Weights of a small GPT-style language model, trained from scratch on English Wikipedia.
Size: 10 layers, 5 heads of 32.
Architecture: RMSNorm before each block, rotary positions.
Training: a variant of Adam for these matrices, 162M tokens, 9913 steps.
MLP neurons of a small language model. Each row is named by its layer, matrix (gate and up: input weights) and neuron, and shows model dimensions 16-143. Each number is 50 + 15 x the weight over its row's rms, rounded and kept within 0 to 99. A neuron's up and down rows have the sign that makes its largest values positive.
Before each neuron's rows is what it responds to, as a language model described it from the Wikipedia text at the highest values.

Agent-noun suffixes, headings
L5.gate32:49 44 39 40 52 29 34 51 43 66 48 43 55 23 53 31 46 36 37 35 52 61 35 33 39 71 77 42 59 27 52 77 42 42 44 55 39 53 55 26 66 46 42 41 45 40 70 34 42 46 52 15 53 36 26 42 35 45 70 64 53 18 51 37 22 63 49 49 47 71 39 63 45 56 51 48 41 51 44 26 82 62 41 35 63 54 41 56 83 52 50 17 43 73 51 25 56 77 71 27 30 54 43 43 49 66 38 51 87 38 38 47 68 50 52 80 49 40 86 57 38 63 49 55 43 28 41 59
L5.up32:59 52 53 33 43 18 64 62 30 58 49 41 67 54 58 45 21 60 75 56 61 59 60 48 60 38 58 61 73 33 18 53 27 42 72 39 85 65 39 40 47 68 47 66 57 32 47 49 28 50 22 35 92 41 38 50 68 35 58 34 52 51 40 38 43 57 46 05 40 39 70 44 69 42 54 58 32 63 54 32 66 70 55 66 37 34 68 53 64 54 29 41 51 53 40 22 44 59 79 67 32 58 32 18 31 53 48 29 60 42 42 55 46 46 61 33 60 37 24 27 57 61 43 58 12 56 52 61

Infobox "by" fields
L2.gate79:55 60 43 20 48 29 65 42 81 31 58 56 55 50 48 52 49 62 21 64 50 38 30 60 33 64 56 53 38 28 47 61 56 45 62 36 48 36 34 60 56 37 53 81 72 41 51 65 43 15 60 50 41 63 50 44 42 73 62 57 72 30 43 76 35 41 56 31 48 40 56 49 63 47 78 39 36 83 47 39 44 55 45 24 42 56 65 36 55 63 84 28 25 56 27 53 46 34 51 62 33 61 57 54 30 44 19 31 36 29 50 53 63 33 42 64 38 81 62 46 84 19 38 21 65 57 38 47
L2.up79:61 68 64 37 64 39 97 33 77 61 55 77 43 30 65 57 75 85 45 55 40 39 28 73 54 85 50 58 52 38 81 50 56 52 40 39 78 46 50 61 46 51 51 75 78 50 54 45 32 48 44 57 67 57 51 32 48 73 55 39 69 37 63 79 41 40 59 65 43 29 84 49 60 41 49 40 54 37 55 32 40 88 34 69 41 58 44 57 62 56 55 43 59 42 25 52 79 27 51 44 49 66 50 51 34 50 34 54 50 48 51 67 44 63 41 43 46 73 51 59 72 14 42 50 45 50 61 48

Passive past participles
L2.gate538:68 32 43 53 65 69 55 33 46 59 72 76 63 51 44 48 51 38 57 33 26 44 71 95 43 35 50 68 46 38 49 49 38 55 43 69 51 31 59 52 50 42 53 42 46 55 71 42 31 69 30 30 22 27 62 36 17 40 51 36 58 43 71 50 48 40 40 56 53 61 37 80 39 35 57 54 60 50 56 42 10 61 71 71 36 58 45 58 18 40 59 47 67 69 32 55 57 55 51 40 76 53 63 40 38 49 67 51 34 42 35 55 84 17 43 70 52 72 57 43 74 56 35 60 40 51 36 66
L2.up538:73 40 51 46 76 38 31 60 47 70 60 60 53 32 67 50 39 61 28 49 45 42 60 57 43 33 93 60 32 39 15 28 32 69 70 69 17 44 55 35 49 56 50 65 56 58 69 71 45 31 51 52 43 56 67 57 47 71 68 53 07 27 47 29 47 47 54 77 90 44 42 46 42 40 41 58 89 31 57 50 48 61 64 33 47 87 32 53 61 67 64 51 40 60 64 34 65 54 49 50 69 69 42 42 46 46 74 53 53 57 46 48 64 53 41 36 58 42 30 72 35 51 34 48 39 48 72 40

Passive past participles
L5.gate266:58 57 40 57 61 47 43 36 56 47 47 42 76 51 64 27 50 30 49 19 53 64 63 58 37 37 67 19 88 31 72 57 39 31 58 67 35 42 35 32 65 51 57 56 39 65 42 61 59 58 29 32 50 74 56 16 40 56 26 56 35 15 42 64 39 52 45 49 41 49 54 55 34 65 36 53 77 28 27 35 43 60 64 47 61 59 38 57 58 56 64 74 54 49 35 28 57 68 55 49 49 45 46 74 40 61 68 49 61 45 53 64 58 31 63 69 45 46 41 80 84 57 20 52 51 34 44 40
L5.up266:49 58 95 38 58 20 43 56 64 55 67 44 39 50 62 62 48 60 49 33 51 69 50 63 63 28 37 60 57 49 58 55 66 77 63 58 42 38 50 23 42 49 62 60 76 61 47 69 50 71 69 60 65 55 36 49 49 68 74 65 77 43 69 50 44 63 54 66 54 64 32 52 40 65 26 71 65 59 55 53 55 39 50 35 54 41 57 55 52 59 76 75 42 51 50 52 57 51 07 14 64 55 36 43 15 26 26 45 51 53 39 53 26 63 48 76 68 69 51 61 38 32 63 50 48 37 46 39

Pre-verbal adverbs
L2.gate288:40 80 30 67 33 54 33 54 49 46 57 53 35 85 53 56 31 60 27 38 42 66 29 29 27 57 72 40 38 47 38 38 73 27 36 52 78 38 64 28 52 47 60 27 56 56 31 44 57 51 53 13 38 63 43 41 40 66 75 47 46 58 36 50 53 29 42 69 37 55 70 27 46 38 70 39 74 58 25 50 46 15 50 39 45 44 77 62 44 21 43 56 28 44 58 73 44 49 65 57 34 33 54 51 31 57 68 59 66 43 56 73 40 42 56 45 50 64 44 43 33 41 70 42 73 53 36 78
L2.up288:48 38 41 69 44 48 54 45 49 46 61 40 40 76 63 53 54 23 44 37 46 51 63 60 21 59 65 86 50 33 59 47 73 53 33 59 29 31 50 35 48 55 45 56 46 43 40 48 29 69 65 34 60 50 54 61 40 64 51 64 56 77 69 66 56 48 43 24 57 72 53 37 43 63 31 81 26 42 62 42 43 09 35 71 49 07 42 22 62 37 64 65 55 68 58 43 24 49 67 47 63 47 40 53 19 65 47 45 34 44 62 83 60 78 56 37 65 34 36 43 43 51 42 40 84 49 12 46

Table cell pipe separators
L5.gate427:40 62 58 50 56 32 42 60 60 44 31 33 52 58 43 41 56 28 76 70 37 28 45 60 77 44 47 73 68 99 51 58 52 59 53 40 55 28 61 47 51 35 53 53 64 90 46 69 47 47 41 23 49 34 67 34 44 46 43 32 46 37 50 67 71 60 62 21 55 48 42 55 51 96 42 38 60 58 47 39 25 44 60 84 52 54 45 40 47 44 48 77 60 49 32 55 50 55 47 49 47 64 45 77 50 42 47 42 40 44 11 14 35 20 44 36 39 36 66 55 70 39 70 40 57 48 78 65
L5.up427:38 54 51 64 43 68 51 08 35 61 47 61 30 41 32 53 43 53 57 44 44 42 62 29 29 76 60 87 24 36 47 42 64 39 40 47 82 57 39 18 66 53 78 25 56 53 42 75 43 58 61 52 44 51 42 49 54 79 32 51 57 27 19 49 22 37 34 77 52 34 54 56 44 67 39 22 32 75 54 50 59 69 60 48 40 55 54 53 48 38 44 39 56 55 58 67 47 71 32 60 43 60 62 64 53 37 54 46 45 62 72 43 65 90 37 57 71 58 50 56 46 58 41 34 16 35 37 57

Mid-number digits
L7.gate195:33 64 33 64 47 45 46 10 72 53 46 40 57 33 55 31 16 34 64 57 35 48 63 28 67 70 40 69 54 21 35 65 69 28 48 57 52 41 37 27 46 37 55 49 33 50 40 52 71 52 57 48 41 57 41 54 35 34 21 52 47 50 73 80 32 23 44 68 46 51 34 44 39 54 44 17 68 50 59 51 32 46 52 64 15 58 48 44 45 39 67 58 50 64 51 44 37 66 56 27 41 74 63 42 81 70 47 76 48 34 37 56 61 37 47 60 64 33 65 54 68 58 50 56 57 62 56 39
L7.up195:61 70 25 72 36 67 30 31 72 54 77 49 27 50 65 25 76 55 64 58 68 36 66 34 46 46 47 50 68 36 46 58 48 36 31 21 57 31 51 48 55 40 60 70 41 62 64 30 54 52 61 55 58 55 05 44 44 65 56 60 66 59 68 30 44 55 75 61 40 48 71 41 44 51 45 79 13 48 33 44 55 44 56 52 72 26 70 51 35 65 72 63 25 40 57 05 52 49 57 61 40 49 58 51 37 64 53 56 62 47 41 52 72 46 74 38 56 47 65 44 45 48 26 54 21 41 20 47

Structural delimiters in lists and tables
L7.gate583:34 41 58 81 53 33 59 52 47 22 32 41 39 58 46 23 23 41 70 35 47 61 61 53 59 43 31 76 33 64 61 66 23 55 61 34 68 26 72 58 69 39 82 26 22 49 60 61 47 55 72 15 40 54 50 22 65 61 37 68 43 49 47 57 60 84 70 66 40 49 47 57 49 55 52 50 57 43 76 44 50 30 54 41 30 45 67 61 59 33 53 43 53 55 44 50 48 68 77 23 48 45 53 50 54 44 51 49 26 68 31 41 28 32 49 46 60 49 54 45 99 30 56 45 42 25 50 53
L7.up583:46 59 94 56 36 43 39 32 15 31 62 38 68 65 47 24 39 53 49 56 56 86 72 59 53 58 27 85 41 55 60 21 48 67 39 42 77 66 68 70 70 57 81 38 25 55 57 89 34 60 65 41 61 41 57 61 48 56 62 53 56 53 74 52 58 61 51 34 71 63 53 37 47 08 41 39 52 28 59 59 48 71 13 54 61 41 56 58 49 26 44 72 64 71 58 54 44 29 55 55 44 49 35 58 59 57 41 46 31 53 31 42 50 27 47 57 64 44 58 40 64 25 44 36 33 40 42 38

Mid-number and mid-word fragments
L5.gate482:24 59 24 68 46 66 66 35 78 49 53 41 31 47 51 20 38 37 77 58 46 57 56 37 39 58 47 60 60 41 48 43 48 55 31 48 55 52 52 15 33 50 59 39 60 67 41 55 46 57 39 30 62 72 40 24 55 31 38 66 69 50 47 37 50 36 22 41 62 43 15 45 33 49 40 42 42 37 41 26 70 43 44 35 46 42 58 12 49 39 58 53 34 84 44 61 59 86 59 67 50 50 44 51 71 67 47 50 33 58 42 57 41 38 90 45 64 44 75 62 77 39 52 75 20 52 60 54
L5.up482:57 53 38 75 46 39 48 40 60 59 47 37 33 35 51 56 38 47 71 68 56 39 44 26 36 22 28 29 60 55 51 54 18 40 26 37 27 54 47 24 60 40 53 51 69 46 28 52 47 62 48 67 38 82 33 42 47 16 40 40 59 84 31 58 52 36 64 36 56 32 35 61 57 84 54 56 56 37 54 56 31 26 56 34 32 56 37 31 19 49 62 72 47 63 56 30 53 68 74 63 53 62 42 58 55 49 65 47 66 46 46 61 44 62 63 45 68 31 81 63 58 37 42 45 17 61 59 45

Closing brackets and quotes
L2.gate579:48 37 38 55 53 40 45 65 31 52 25 37 35 34 53 74 40 42 57 51 57 40 51 52 72 59 47 33 34 56 75 54 47 48 27 49 18 59 52 33 49 65 52 44 78 53 41 41 49 94 82 36 68 53 56 28 45 37 59 47 62 56 50 77 64 75 60 21 49 73 83 55 24 45 69 37 32 56 64 35 42 82 45 70 67 46 64 45 89 52 70 55 46 32 56 62 61 66 57 62 29 55 33 44 71 34 56 58 51 72 26 64 46 36 66 46 85 36 36 53 58 25 49 53 48 38 59 58
L2.up579:51 35 48 57 56 32 72 56 39 52 31 35 37 25 26 68 23 61 51 60 54 24 72 33 65 45 49 55 62 50 59 37 27 65 34 29 49 47 44 33 45 46 44 44 76 56 35 56 59 68 68 44 55 56 27 54 62 62 49 53 32 55 44 43 49 95 54 16 53 64 98 32 46 61 74 34 31 38 67 61 62 62 49 61 63 48 66 61 73 31 62 31 35 32 53 46 53 61 53 56 33 40 46 37 86 55 56 46 51 84 44 54 48 42 59 50 65 35 37 65 40 49 62 43 48 47 55 64

Verb after subject
L5.gate136:67 27 65 40 74 43 61 37 60 41 25 57 83 66 60 36 37 52 47 42 29 41 44 34 42 40 58 22 21 26 31 34 71 43 51 42 44 51 49 46 40 44 22 79 36 55 49 26 40 26 56 35 39 26 47 30 42 47 58 55 16 62 69 34 64 60 51 40 15 38 15 40 28 61 82 50 47 26 54 45 33 39 72 34 67 61 53 64 58 41 48 33 67 43 50 35 55 59 64 31 19 64 43 63 47 49 53 66 48 35 25 62 43 31 50 45 32 54 57 55 81 44 46 49 53 66 59 49
L5.up136:54 25 55 75 67 56 30 51 28 19 14 56 40 56 53 47 49 70 45 61 46 46 44 51 38 65 69 44 68 63 34 51 26 63 49 17 67 69 28 47 57 54 39 47 24 08 50 53 55 55 44 37 40 39 52 67 66 59 54 38 55 50 68 49 31 66 55 56 49 67 74 32 59 71 53 14 24 46 56 75 43 55 62 50 73 56 48 43 57 49 62 63 72 67 68 60 62 77 53 75 49 45 80 42 26 67 43 47 29 28 59 39 46 47 52 50 56 46 58 61 20 58 58 71 38 57 83 45

Word-completing suffix pieces
L7.gate307:63 52 56 55 29 52 44 33 43 38 54 49 49 44 85 54 46 52 65 49 57 69 50 28 16 57 44 39 37 27 53 70 65 53 35 27 47 59 55 62 45 25 44 62 51 49 84 44 28 44 59 29 44 63 62 32 45 67 32 29 75 48 45 34 24 34 49 34 32 47 52 70 38 55 60 41 69 50 48 42 86 67 46 77 40 35 40 50 56 29 66 25 28 44 47 58 57 58 71 27 42 42 51 61 51 37 75 36 49 58 48 37 61 51 50 70 62 47 73 77 80 41 49 61 58 60 26 47
L7.up307:56 36 48 44 07 54 45 40 47 26 70 62 54 03 57 60 68 77 37 62 56 65 63 56 55 62 71 66 43 44 48 61 42 48 60 45 43 47 77 66 52 26 41 70 36 75 54 21 56 44 75 49 77 62 53 47 52 62 38 70 56 34 52 42 28 47 56 65 31 33 41 44 20 65 74 47 36 59 53 54 58 80 50 59 61 50 75 46 38 53 45 58 57 34 58 16 56 70 57 55 57 46 47 53 52 53 67 66 45 42 65 37 58 38 65 50 45 30 55 49 61 46 28 53 61 44 41 51

Inner pieces of compounds
L7.gate504:47 43 48 54 38 39 46 52 77 31 67 50 24 48 73 70 37 69 49 58 34 71 52 33 40 54 32 62 54 39 52 66 65 61 36 46 71 82 73 24 59 58 51 57 60 60 66 56 48 62 59 23 70 50 30 56 44 45 58 71 70 39 64 26 48 21 42 10 37 48 26 72 29 46 65 12 48 62 31 52 67 28 35 60 53 50 33 37 17 57 50 56 33 55 62 79 27 53 64 30 28 50 38 62 58 59 64 33 40 49 51 56 46 68 82 45 55 59 84 39 32 55 44 59 42 37 63 34
L7.up504:99 36 63 48 48 64 66 56 44 40 55 55 24 41 49 77 48 37 47 47 56 51 23 57 61 58 47 51 67 68 58 57 38 46 56 46 34 47 52 38 85 81 56 67 41 42 68 42 42 82 49 56 36 24 49 48 33 26 67 24 37 56 39 34 58 48 28 39 35 35 42 52 70 48 67 42 72 38 55 60 56 55 44 51 59 49 49 36 36 49 47 61 29 60 45 62 48 65 62 35 66 48 68 40 60 81 66 49 53 34 35 01 61 57 71 32 62 29 67 35 34 33 37 71 42 41 68 76

Clause-opening verb or with
L7.gate344:56 19 29 85 14 63 32 27 54 35 28 37 59 29 39 48 65 26 61 42 55 47 50 66 35 23 39 31 58 60 53 65 59 36 61 66 51 33 44 64 59 62 41 77 36 74 31 44 57 36 67 48 53 79 26 61 52 64 46 52 50 53 54 69 41 73 56 43 43 59 32 55 32 73 46 12 33 38 47 49 39 70 48 80 39 47 62 57 48 47 71 72 83 51 44 42 66 63 65 72 24 50 47 62 61 65 59 52 38 37 54 40 66 48 50 50 42 49 56 42 67 44 31 50 57 50 39 80
L7.up344:32 42 40 41 57 65 46 14 35 55 44 92 61 69 57 37 63 45 60 40 53 31 73 07 39 38 46 38 52 36 56 45 32 51 49 30 45 35 77 45 81 49 34 39 50 45 53 43 50 41 36 67 41 40 61 35 84 68 46 24 31 62 46 65 61 47 44 74 56 41 36 42 67 28 55 30 60 30 30 40 51 36 61 53 38 39 32 58 61 39 31 48 37 64 73 76 61 51 50 56 28 43 46 45 42 74 44 51 37 60 39 66 34 32 39 55 68 61 70 48 43 44 45 47 34 42 76 56

Word after a determiner
L5.gate123:61 46 33 55 55 66 55 65 55 53 30 73 44 40 42 28 56 53 81 62 20 27 65 41 26 75 31 31 57 38 50 76 57 61 40 65 43 09 42 36 83 65 44 26 35 66 34 65 56 74 61 38 50 42 60 03 24 43 49 53 51 45 39 55 54 31 58 35 49 55 34 53 43 58 58 39 62 74 52 46 49 59 62 58 28 52 44 44 28 75 37 41 36 43 40 64 59 35 49 38 39 52 28 83 48 73 35 45 53 71 54 49 24 54 69 43 58 42 46 10 70 40 52 52 58 37 43 68
L5.up123:33 58 40 64 32 47 55 62 37 55 69 55 31 62 67 33 28 50 60 88 69 50 42 29 47 59 56 79 20 47 20 60 69 72 64 70 39 36 54 41 69 55 53 35 60 37 29 77 47 55 52 38 28 57 48 40 50 49 52 53 35 59 60 46 71 40 35 41 82 43 76 55 30 28 61 19 59 64 52 38 45 44 63 69 39 43 54 28 44 43 53 59 39 75 58 47 37 45 66 43 33 61 49 34 35 62 60 74 40 58 57 58 47 63 52 22 57 22 49 46 51 66 32 70 49 26 74 69

Split-word -ing suffix
L2.gate575:35 50 66 37 75 60 53 49 32 60 43 50 44 17 28 41 38 33 68 38 36 49 46 38 54 26 33 47 64 63 43 66 59 62 29 51 38 46 65 64 78 44 46 65 62 50 54 44 58 40 41 56 69 67 70 67 59 41 65 59 28 82 30 46 44 53 59 62 15 59 82 69 43 65 23 42 40 58 58 62 66 49 52 40 48 54 43 44 42 50 62 59 40 43 94 24 31 44 37 55 60 50 49 38 52 64 76 41 30 31 49 48 38 65 66 53 55 38 78 85 35 42 59 45 68 75 32 17
L2.up575:64 51 41 56 68 58 34 15 25 52 31 60 71 33 61 56 49 54 68 34 20 41 63 63 39 29 30 42 50 52 49 70 52 68 49 44 41 74 51 73 48 57 53 49 55 69 34 34 67 42 53 32 68 56 40 61 68 53 71 59 49 65 33 42 39 46 53 63 14 31 51 89 65 30 30 20 52 34 81 50 43 59 61 28 59 73 39 34 18 66 70 66 61 64 72 47 39 65 24 46 67 61 51 20 62 67 73 47 37 26 50 44 42 59 52 63 55 31 77 63 44 49 47 53 60 76 38 41

Numbers, decimals, opening The
L2.gate305:45 51 72 56 54 21 54 52 38 73 56 55 35 28 51 40 29 53 34 51 50 30 65 60 39 58 52 32 75 83 68 56 52 36 34 28 86 44 64 63 34 78 71 64 35 53 31 68 64 46 32 23 81 60 71 62 66 38 41 64 32 51 26 74 55 42 41 58 55 36 42 49 53 69 55 43 58 57 35 67 30 55 42 58 66 63 27 41 74 61 65 30 50 44 48 66 50 42 55 27 55 52 62 61 21 28 51 74 26 68 59 24 31 60 64 52 61 63 78 30 57 46 44 31 49 79 89 55
L2.up305:68 41 54 72 64 36 42 59 57 46 44 28 16 36 77 59 62 45 47 46 32 35 59 71 53 70 43 46 42 46 71 61 59 29 32 37 52 51 67 61 27 75 59 86 37 67 52 70 51 37 44 37 71 64 46 57 57 42 69 65 42 30 38 83 64 51 36 70 56 42 48 53 44 81 45 57 42 45 53 62 38 50 31 70 50 37 35 28 71 48 71 66 57 63 59 83 40 28 58 34 52 70 58 62 29 38 43 49 62 75 64 45 34 59 55 56 49 46 78 24 43 54 40 25 23 58 65 47

Auxiliary after subject
L2.gate594:45 36 55 49 71 54 33 53 26 24 48 29 64 50 34 62 18 67 47 54 64 45 54 16 46 47 48 67 57 32 41 57 51 43 29 63 41 35 44 65 71 56 52 58 50 37 47 35 41 56 36 26 51 40 35 66 18 68 62 70 39 66 17 76 34 54 31 45 20 85 32 38 12 70 53 39 51 58 56 32 44 41 54 64 50 44 29 51 63 48 47 52 59 46 39 77 29 32 55 60 37 38 46 81 64 83 62 44 23 60 41 42 30 54 62 57 65 30 49 50 58 33 62 37 31 63 48 51
L2.up594:39 63 47 45 58 60 44 28 53 00 55 40 48 35 41 59 44 55 42 50 45 71 32 17 20 64 57 68 50 36 63 43 50 19 25 48 52 53 23 52 55 51 72 80 57 36 30 33 63 67 27 41 45 48 58 31 37 38 64 29 72 44 42 72 65 39 33 61 36 69 66 60 36 64 58 55 50 41 60 21 49 41 43 58 50 68 40 33 83 68 64 39 52 57 55 50 30 48 40 36 37 63 61 50 46 41 16 47 23 39 40 39 39 31 68 46 91 21 50 20 47 46 50 24 47 61 48 50

Word-start continuation pieces
L5.gate472:75 24 65 61 38 47 23 70 73 08 21 43 55 55 69 72 33 28 34 35 38 48 49 29 24 63 50 45 27 46 42 34 61 56 51 69 37 46 42 64 54 65 29 66 43 73 47 42 57 53 73 32 53 08 70 39 56 59 45 39 64 53 62 30 55 54 27 51 29 84 64 43 44 39 66 57 54 45 32 44 72 75 58 73 62 55 46 53 53 46 69 35 44 68 35 38 48 51 38 47 64 60 57 26 49 49 62 50 45 58 43 58 56 46 47 53 33 43 68 37 64 51 40 43 79 70 46 54
L5.up472:46 58 44 25 62 37 55 46 25 54 49 53 42 49 55 57 55 16 58 72 50 65 65 50 57 58 56 36 90 68 59 47 29 56 65 51 51 51 23 60 84 37 63 58 90 83 68 14 33 35 40 40 41 55 49 73 43 42 55 57 62 42 67 54 67 57 10 69 43 52 49 36 45 61 67 56 41 28 35 54 32 54 51 74 50 20 50 31 56 34 61 45 34 57 42 47 37 54 54 56 48 29 50 65 55 78 69 62 55 48 66 59 48 44 28 64 55 18 53 37 32 57 37 38 56 50 61 41

Role-noun endings before names
L7.gate47:66 35 40 33 42 25 79 55 40 60 66 48 54 50 49 48 46 61 51 45 60 09 48 55 79 40 69 43 54 51 19 78 51 48 40 35 39 40 53 65 54 52 18 45 55 76 66 52 34 56 54 37 63 62 49 20 69 57 56 58 26 50 42 51 36 56 44 49 28 48 42 39 49 68 46 45 46 82 53 45 26 33 74 75 40 47 49 55 46 68 56 60 58 39 48 42 53 63 75 49 46 12 65 61 34 64 54 22 57 74 49 19 43 39 56 56 35 38 54 25 61 22 64 42 39 88 40 81
L7.up47:51 41 42 75 51 33 71 62 52 54 43 43 62 55 48 49 57 63 56 60 82 33 52 60 55 41 81 50 47 20 55 58 60 64 40 63 45 62 50 39 43 39 25 28 60 35 74 49 55 45 60 80 69 32 63 70 63 28 57 54 59 43 57 52 56 46 69 71 42 39 38 78 77 36 66 52 53 61 42 68 22 46 63 54 59 34 45 63 57 37 41 41 73 51 60 49 45 45 70 71 41 42 69 06 47 35 60 59 59 65 46 50 67 21 41 54 29 38 34 22 53 46 77 36 37 66 25 40

Past participle endings
L7.gate92:35 53 66 37 51 42 43 39 35 60 55 40 64 35 61 49 42 54 29 47 46 45 64 22 59 27 56 39 41 45 78 51 23 50 45 52 35 45 71 66 51 47 53 56 30 49 34 70 45 23 37 17 48 77 50 19 31 50 66 40 52 15 51 48 56 61 83 65 53 49 63 56 27 59 59 41 63 63 65 49 26 61 65 38 36 44 69 68 28 33 55 49 45 49 51 26 64 53 67 48 60 03 33 61 41 25 60 48 65 55 30 66 64 46 36 48 51 72 52 79 48 47 41 49 55 37 49 26
L7.up92:39 37 51 93 78 50 79 32 31 45 55 46 62 59 31 69 65 33 25 28 55 45 47 64 43 39 54 48 64 32 44 59 61 34 40 66 46 57 45 47 50 39 60 47 58 71 51 45 48 88 69 46 32 71 37 72 45 37 54 55 53 50 48 54 46 61 68 66 18 49 40 42 71 47 37 42 42 59 47 43 18 32 50 32 35 53 71 77 81 66 53 49 50 44 45 45 63 61 44 39 73 86 75 37 52 65 43 38 58 68 29 31 47 45 38 76 52 53 40 49 71 60 55 25 56 47 46 50

Post-heading line breaks
L2.gate491:52 48 55 40 65 75 74 53 66 66 38 45 19 42 39 33 59 46 58 67 42 43 54 43 22 75 80 23 38 41 53 67 60 20 60 54 53 36 50 64 38 57 57 52 30 36 61 38 46 42 54 80 49 80 53 41 42 60 52 50 38 38 46 40 53 57 41 51 53 70 33 36 46 56 33 71 35 46 77 50 36 51 48 55 26 37 59 50 24 67 65 54 22 39 65 54 55 42 46 43 44 39 34 85 69 41 57 59 53 54 47 31 32 41 71 29 34 18 29 58 55 32 30 41 68 44 78 54
L2.up491:63 53 51 44 69 79 48 41 60 64 32 69 05 35 40 36 49 56 71 60 38 47 44 54 30 63 66 37 52 48 33 68 62 31 50 47 49 57 64 60 39 44 36 32 24 24 62 30 42 53 66 75 32 69 53 39 34 49 62 47 53 48 52 66 42 49 39 63 56 77 27 37 43 56 44 53 37 54 63 35 37 49 58 49 26 27 44 26 38 44 81 49 30 44 51 57 55 65 49 34 30 38 38 76 69 49 58 64 68 40 56 36 33 20 79 42 44 15 53 67 54 32 40 28 70 68 59 63